Part of a small language model's weights: 5404 steps.
MLP neurons of a small language model. Each row is named by its layer, matrix (down: output weights) and neuron, and shows model dimensions 128-255. Each number is 128 + 24 x the weight over its row's rms, rounded and kept within 0 to 255. Numbers have three digits each. A neuron's up and down rows have the sign that makes its largest values positive.
Before each neuron's rows is what it responds to, as a language model described it from the Wikipedia text at the highest values.

Description: Closing == or === markers that end Wikipedia section titles such as ==History==, ==Life==, ==Club career==, and occasionally word-initial pieces in running prose.
L3.down8:110097176146146133126117140144112120153136131131150174098110156130097079131114126148092116141122129110122138073148147097155138149135113139169124126118158137127150138118160118105123147144124106107124146115152150155145120120142177105132158173127080109090157109155154097114124115101072115113151109107119168149134101141116077115148089138102077099130097054174113084179138123146123143167125

Description: Words inside a noun phrase that still await its head noun, such as and, of, its, new, former, local, and adjective endings like -ural, -ial.
L7.down127:146132139136125162106149143124131103124130140153172141154136161136127141116140096102125161115155140177094080148150099144136075153094119156154129143055075156158102133117127145142146124125126171105093119106146121127116125131106139119131151118124171149109139086132119123097125144135100102153111087129112137116105153135080131137106112125116077142129089145136091137125126097075150104133154

Description: Tokens in set phrases and infobox or table templates whose next piece is nearly certain: "age of", "b" of bronze, "T-it" of Title, "Released:", "m (" before feet.
L7.down101:151131072128136146115121169159131121102153133150097145119138147124124144128159095140099127144113091155169116136131088116162115094132108164128109104155132129156104124149054156138153129157123138102137129102127097122144106126133059156141159121169094098159134105109151122165077124109110144090142130134126141145100113117127107128121114098093108118146126117122072115172142123160185142143096

Description: Mostly a capital like S or C opening a parenthetical gloss or expansion, as in (Special, (Singapore, (Castle; also capitals at line starts and suffixes like -ers, -ations, -ings.
L3.down144:145113158121148130157126088090129150152130167124133135174111148132128112162123139109157157123165151153133152131138146125169125094121128104098149134088102095119118156168156119167128129151131119152145150153109108181141126106161103147139081139102167174140123091121122130115135087167134134132094124135139107176112092175165097092103093113159138171141113138113132168148084142133108130134164

Description: Word-internal pieces, especially "let" (Athletic, Diocletian, completing), plus other mid-word fragments, numbers in the twenties, and table separator rows.
L3.down305:111112118104142130109126152118168123122145132157113126111116139120188116117117140146111093082151165107140122144138154184101133128087110128116080154184101146134078135182119152135171120135129109144159094162111136124109121110057142147137159111121089159149163112136133091136111139099119112110153131108104143143139134070161122143142151128122134127128127102105147113116125132059114119130128

Description: The word piece ect inside Latin-root words such as effect, connect, spectrum, respect; also the conjunction and joining nouns, names or verbs.
L3.down316:146140125072113151138125114163133183141124110110126120138136125104106102101163129162155129129153098133142140120114126144112106086130144125146126144124168126149159166138122179116097119141096111136098151143125152173147160182147080153144122123157106127076140116116110107134101129174134185120152133098100114078133147147103087104127133160131089151088106122109109103109111125126168102161143

Description: Short mid-word pieces, often a lone consonant like t or l, inside longer words split into several tokens, e.g. proper-t-ies, anal-ys-is, cobal-t.
L7.down169:141116157124100148116118157091104127134141105097116103117146106127072171154130133140122112136146116147106122128131080134127134134163158153119145138107103128106132148109077155139111123138177122085146124140136170122136130162120114111116121135122139101124100145121135134111130117132130112157086177135146139159062117125152127110153111121134107150114107117117094132127121119146114120161109

Description: Fires on a token that continues a word split across pieces, strongest on "ow" after "h" (how); also "of" after one/three, "ong" in Hong/among, and digits inside table numbers.
L7.down33:136126137126124128118119116136144133115121174154089121170110149139153121126121108124096140146166111134099115099121170107124081052112125126127138101161123117133115079097107139128165123182090112153155092098098130184073099142128155091114138139130065105121122106136141121091143074082131128144133141144157124175134130124132133142115059110097068125130125139132147140165157117151108141104143

Description: Word-internal pieces right after an opening fragment, mostly "om" in acc-om-panied, unc-om-mon, rec-om-mended, plus ur/or/ul; also digit or decimal pieces in tables.
L7.down61:167147166128085111109178118161118160106169117128122108157097144097177125149147114106103137081144160107136181121095147128142091140155138140159100085120097098136122150097091148136116123135126091091131114137134113128158107136143129136091143124148147128072137117122120145139152130122145131119151134118141133156136124109093115118122124132104124165098074111125101121122124164114143113141115

Description: Plural suffix pieces ending a split noun, such as own-ers, lead-ers(hip), vehic-les, and whole plural words like members and people.
L6.down77:093147078133124119142149130139151134198172109147155129090132103111139105134117138111112175139128107145115153150125094173143123141118113139114118139171122120081146104124131114106111098138168120137140102144130170118099159073115096148159126165115140135093128107127135143138113157122117144139112140135128112126096105133136123124173139096153129158128158124184161123166112071100109101115146

Description: Commas after place names (Hebron, Maryland), pieces of foreign or rare names and accented-character bytes in tables (Taipei, Maximian), and "The" opening census sentences.
L6.down0:137102136087154123113141110104104100078103099122084130121117121160068161105117128122133156084110104124158135096103118105149167140098122156168143117176087096141116154113144089108115121102123101113159129121128145116126108172145154136120105121156131139170170105158132121155107168138076101134109090148134132073152092186136084093117124142125106088117095089153149114146133173145117114074087

Description: Short first or second subword chunks of words split into several pieces, such as ab(ility), ag(reement), H-ol(y), C-ath(y), In-t(elligence).
L6.down99:092130111121162117140142098111124104103106167104166139179119158178079140126161138145136087110113112115177146173101088130156150095162122120112093092135099128088155114124173147123180082164153105117127168133128122099119146115125116131112114085093176156110132137101115140099110131170120092068102128167126185117105151132135146124130132124141152124104118077146082114127178097128125126154121

Description: Table pipes, commas, slashes and words like by or as that follow a name or label and come before another name or value, such as "Marvin Andrews |", "single by", "Rose McGowan as".
L3.down42:124119103143178116155134138121135130131144112125115075143125152143132125134149085150123125122142107118075135116145094149162097144169174117123153086111095124115123083150152137130096134124127105163108149160163112118142138120157144155138106143115098113189146133082148107108150104133137100133167087113138126173139144113145128133168112106161124175145136111118108123124145148169154105157134

Description: Mostly "Europe" as a region, market, or competition, often before -an or -ans, plus country and city names like Japan, London, United States.
L3.down218:156096114111133099123098137113130179148119122115144156126145112147121116143101120112129101144116118156094108114143157141094170127134099137145067145128120164125113100123078128133119150150142150126097140150118122172135120133090107102135150138098125133162121163100108084140134152117104122145092126086132140128118087088147143100136152099147168108121126150130149097091109178111164170085114

Description: Fires on "and", "or" or "&" joining two nouns or short phrases, especially in headings and names: Education and career, Turks and Moroccans, Dandasana or.
L3.down137:121085107103136104100073171146103122110118126135175147160141072133117126151117160118126138132188108111161103154095104115126154114125174141152127124135126160111126130125132124103122095093118110149104138150161115073123124131141153183168139152151154100121163140127131153140115118129184106135094149085124117140129136117131103091158115073124101151173137139167097137154129154185133096156152

Description: Past-tense verb endings in biographical and historical narrative, mostly movement or start verbs (arrived, returned to, moved, started), plus sentence-opening In and time prepositions.
L7.down152:106111092136092118135153123189110149112091152093137088164133095156114154118127148072106143106085145122143102143102137113165147177127145113083113095104113136123106095076081138137148149129114160080112146142106111135141125102153106200129128143105100108149125131094139144137109128153137123119103175125109135148118136106102140121185114152173131140103132099144129131101178151193150124118130

Description: Second pieces of split words, often after a capital letter at a heading or line start (O-ther, Rou-te, P-ersonal), plus "==" and " of" in names.
L6.down41:146082137115136166142121169110146137142129140110104135151100091146091103129099117121077134141111132131097107125143144179129139109163119126111165131133138161145094096100128160104136117140059128138139111100077148129108079155171110160153160124155111108111111142136163146114130143088090164156122118136170126135124108118131113150158139092138146125080130088167135144101105135119129137149094

Description: Fires on byte pieces of accented or non-Latin letters inside foreign names (Đorđević, İzmir, Mộc), and on line breaks after sentences or table rows.
L3.down173:192128131086071119157156111112110152123093137144137149102113154161121125118132150118131146114121106131139111118115072129143131109157185128117117110120117128090147120108132110138130179136162131101105120148095134132153139141106106125141147111137139172105096162130128102149126087086130167122168124121133131089074149125089116133130162147130157129096098086119113145124128136115131139122107

Description: Coordinators joining two nouns or names, such as and, &, / (Track & Field, Credits and personnel), plus mid-word pieces like "ong" in among, "am" in mainstream.
L6.down23:111141139120131145127122119113142128144130121146152152148114144096149104144120126144118105147147151161101122139105132167130154107143128138125107137112124114138131204177196080141111139105149116076105114102095110104141099116153154186157138153136173151135096137129112117134112131144183126137129115124155160137134131085143131143128097119111145134111125135140124129123118144170130063125103

Description: Main verbs or verb endings right after the subject in biographies and histories, often career verbs such as worked, served, played.
L6.down82:119086097122121151101145126148137091144118115100097105114144118148128104157083136106136149140105099134142132118122122111141113073094111154119080104131116131134142118130119155140132138114121124131100142144133125138100133119154132137109114167134095112103135167165136142186141144107114129136133105102125134154148083148113088155152113114097131136166124083113109145124102111160154147146180

Description: Tokens right after a lone capital letter inside a name, mostly the period of a middle or first initial (William B., F.C.), sometimes a word's next piece (T-om, N-ether-lands).
L7.down251:118079141141148132141107105142140124115114124135138084198126115148149098145179084101125141151145138120137171120097118130106106166135166142088123165100121088137124143139124100139112137130141106124120120121115125100130171096144132162120107121130134141109112090148136115129124168095097162134134132128112137121132143115137122142156131071141129132113156161101131119076121137102119156146114

Description: Fires on middle fragments inside longer words split into several tokens, such as ivers in anniversary, let in ultraviolet/bullet, ct in conducting.
L6.down157:168135128122156132146128106149089156160160107136108124139112096142118106165144126115089106136094148139132162126166095120154147119185126130108130122145092149111115150132144117141096132125143138116131137120137158137122096183155123092139139092049127078150143121116113132129152116161130102127147160138156158158108111121109174136114096147126113150117109126088090118124111148098133156126114

Description: Closing = or === marks that end a Wikipedia article title or section heading, such as "= Raceland, Louisiana =" or "===1990s===", plus weaker line-ending words and occasional is/are.
L7.down1:140141109119150072155137158109114141134134129164135110131120123142123111107110172067128120115172124140142171133173123150151147102109156154159140139107137120097136137145105153129116085131162122106145117121148144162128124140101157116141125114081144135156109101187135124098155126120096134047167104190107098101137105131144160120104147126118176134082158095125124133117097146138118126163152

Description: Second piece of a word split after its first letter or two, especially th in Athletics/Ethical, plus em-ployed, cust-om, A-ud-it.
L6.down48:134133149141094104112138143155107131178105150128100124130138110144120139119158132171098130140097146125131154076131122148098120125116121137115124157139089133132105140115117131140120122129147156121157103103118118134117102114152105128097113138114123123132121113126091141125141096089141082148128104132075169121106117138112156100098085100122119128126128138080112150129117084100150131109097

Description: Nationality or demonym words and their suffix pieces, mostly in biography ledes and lists, such as American, Russ-ian, Scott-ish, Cze-ch, Hond-ur-an.
L7.down136:113110123150145119124143104122122138133135138114110107144112134135154121154103115135152136074136144153109092130168093138115109105139101120155155169111148141087095083126128135113131147069113092145104171114122117145136153123133112141105150102145140131170092173136134136131097129127180106177113093089152129104157107115102141180135138151101142108100121126141169074107131162147159101124161

Description: Conjunctions and prepositions (and, or, of, through, about) right after a noun, often plural, inside titles, names and headings, e.g. Hotels and Resorts, Rights and Freedoms.
L6.down90:147128123131132125132069176111141185147161099143152134160133114122118118135108107129063144129134155113127160146085169137125162135083175163134105099064114105166111143086122111133127117145114137080078152132126126134116135129126135177153138113172105105147121121092122153116137116139122151126162160122123120131121119114141133143127135115149095128131146142127163129136141084132134103118144

Description: Word-final plural suffix pieces (-s, -es, -ies, -ors, -ages) closing a split noun, e.g. countri|es, vill|ages, direct|ors, usually before "of", "and" or "in".
L7.down301:176138101147123154095150131128148112144147132125176115149110192122121109104152119135121091115130138153143133117138137126139103157165086151135084127142102120111136141153129130194119122140170138134133151119158130166096132172131096130072131126147154179112196136121147115152109155175138169168142133090107106110135090138106103124104103104117094145178173124170141099127136172145135095087116

Description: Final word-piece that completes a split first name before a surname, e.g. Char+les, Mich+ael, And+rew, Pat+rick, in lists and biographies.
L6.down244:092096138152174128121116094158117115113092127131134137113091120139115136099149136148121132133140114108121073117132135137137095127141151147142114153155152112133131132135131124126157146126149081120115135121148149121123180092127103145118129148105153136150139089114107101151125113083159148100143123131119154110093138113142144115148126112145159124174121168127161123095123133120130098192139

Description: The == opening a Wikipedia section heading at line start (==Etymology==, ==Description==), plus mid-word pieces le/se in Battle, Eagle, course.
L3.down77:125102131111124153124115122121141129078099133168147068121103122126106172165116108126077086124171130104134151113123133121134123094135140102140172162121117134120112127088151100145144123124107144103120139143142172091112144121159135152119123152155168102169120157087116167127174122130168085107141089091108125129136141137130152100151123125107117128134142071135136127107121115141103142132126

Description: The "ong" of "among" (am-ong), closing == or === of Wikipedia section headings, periods ending a paragraph, and year starts after "in" (in 195…).
L6.down87:152123126160131140168113164158137156141134127154104093108159104131118120150157129124130113154125139131138106119105133152131132120154120066131163139079128151134110143116109083131105113084086070149114130147120170117157122145100107108124137100121114123178116113187104126147104150036132113084180094178111149100135146083141141145127089071120112111093155104109132146111082095105121132140110

Description: Word-final pieces completing past-tense verbs, strongest for -aced in replaced, placed, faced, also established, educated, held, named, and out.
L3.down150:121149156156130136136100133137130134152129158149177144150151094148083167141122137131121144093159115172120171097129126121129145103130111169152117093099110108152091110115125136090101118117172111106121166103131108136133130105144177135098112135124099117149143138119107151153154112144133134115145139168158147163099114181090163165161156138108155126090107120128146136152131149134098127140128

Description: Fires on the word-initial piece "ab" in split words (ab-ility, ab-sence, ab-dicated), and on possessive his/her, plus em, af, aim pieces.
L3.down14:108141149140089113132132140124140103120097102118139167152124107139099100125113111111106113152126137113139137135120124076169138126101093124130103099164151105138175141111184163107096107165113125110091099116124083135114102114111134116123148144095142083159084074137161157154141151131160183152141118152100119134079111123123070123167142118110122141109162160129064105131186137122104091169147

Description: Word-internal pieces starting with i (ie, il, ib, iel) in names and words like Julie, civilians, libel; also "and" and first names such as John.
L3.down220:147124148123103143166149101118100157111121125114134110157134087156097091120130107163152111126132083132121130110099149131151130088112139189161062143122108099136085128142123091093096147167124107168112172133095099109139130158118131153150124156123105139129105130149111101157112136085116151133156139080142144084089160157143082145118127119147119137165128162079104116096128085124113140119154

Description: Opening pieces of split words, mostly "ab" after the/an/its (ability, abbreviation, absence), also to-tal, S-ub, and table digits.
L7.down114:128145151202154152117177113149080112096146113139132177170142160103132106145139149116103141131099130079118155133173105121123161101123108129126113112154147092138160124143103148144100133108104092132114137123117114084060111139083133102120119118129128093129136107137090101110133143160134079112135123174173154180087097135095113146123113139131149112140120106143112105159136099130125129129122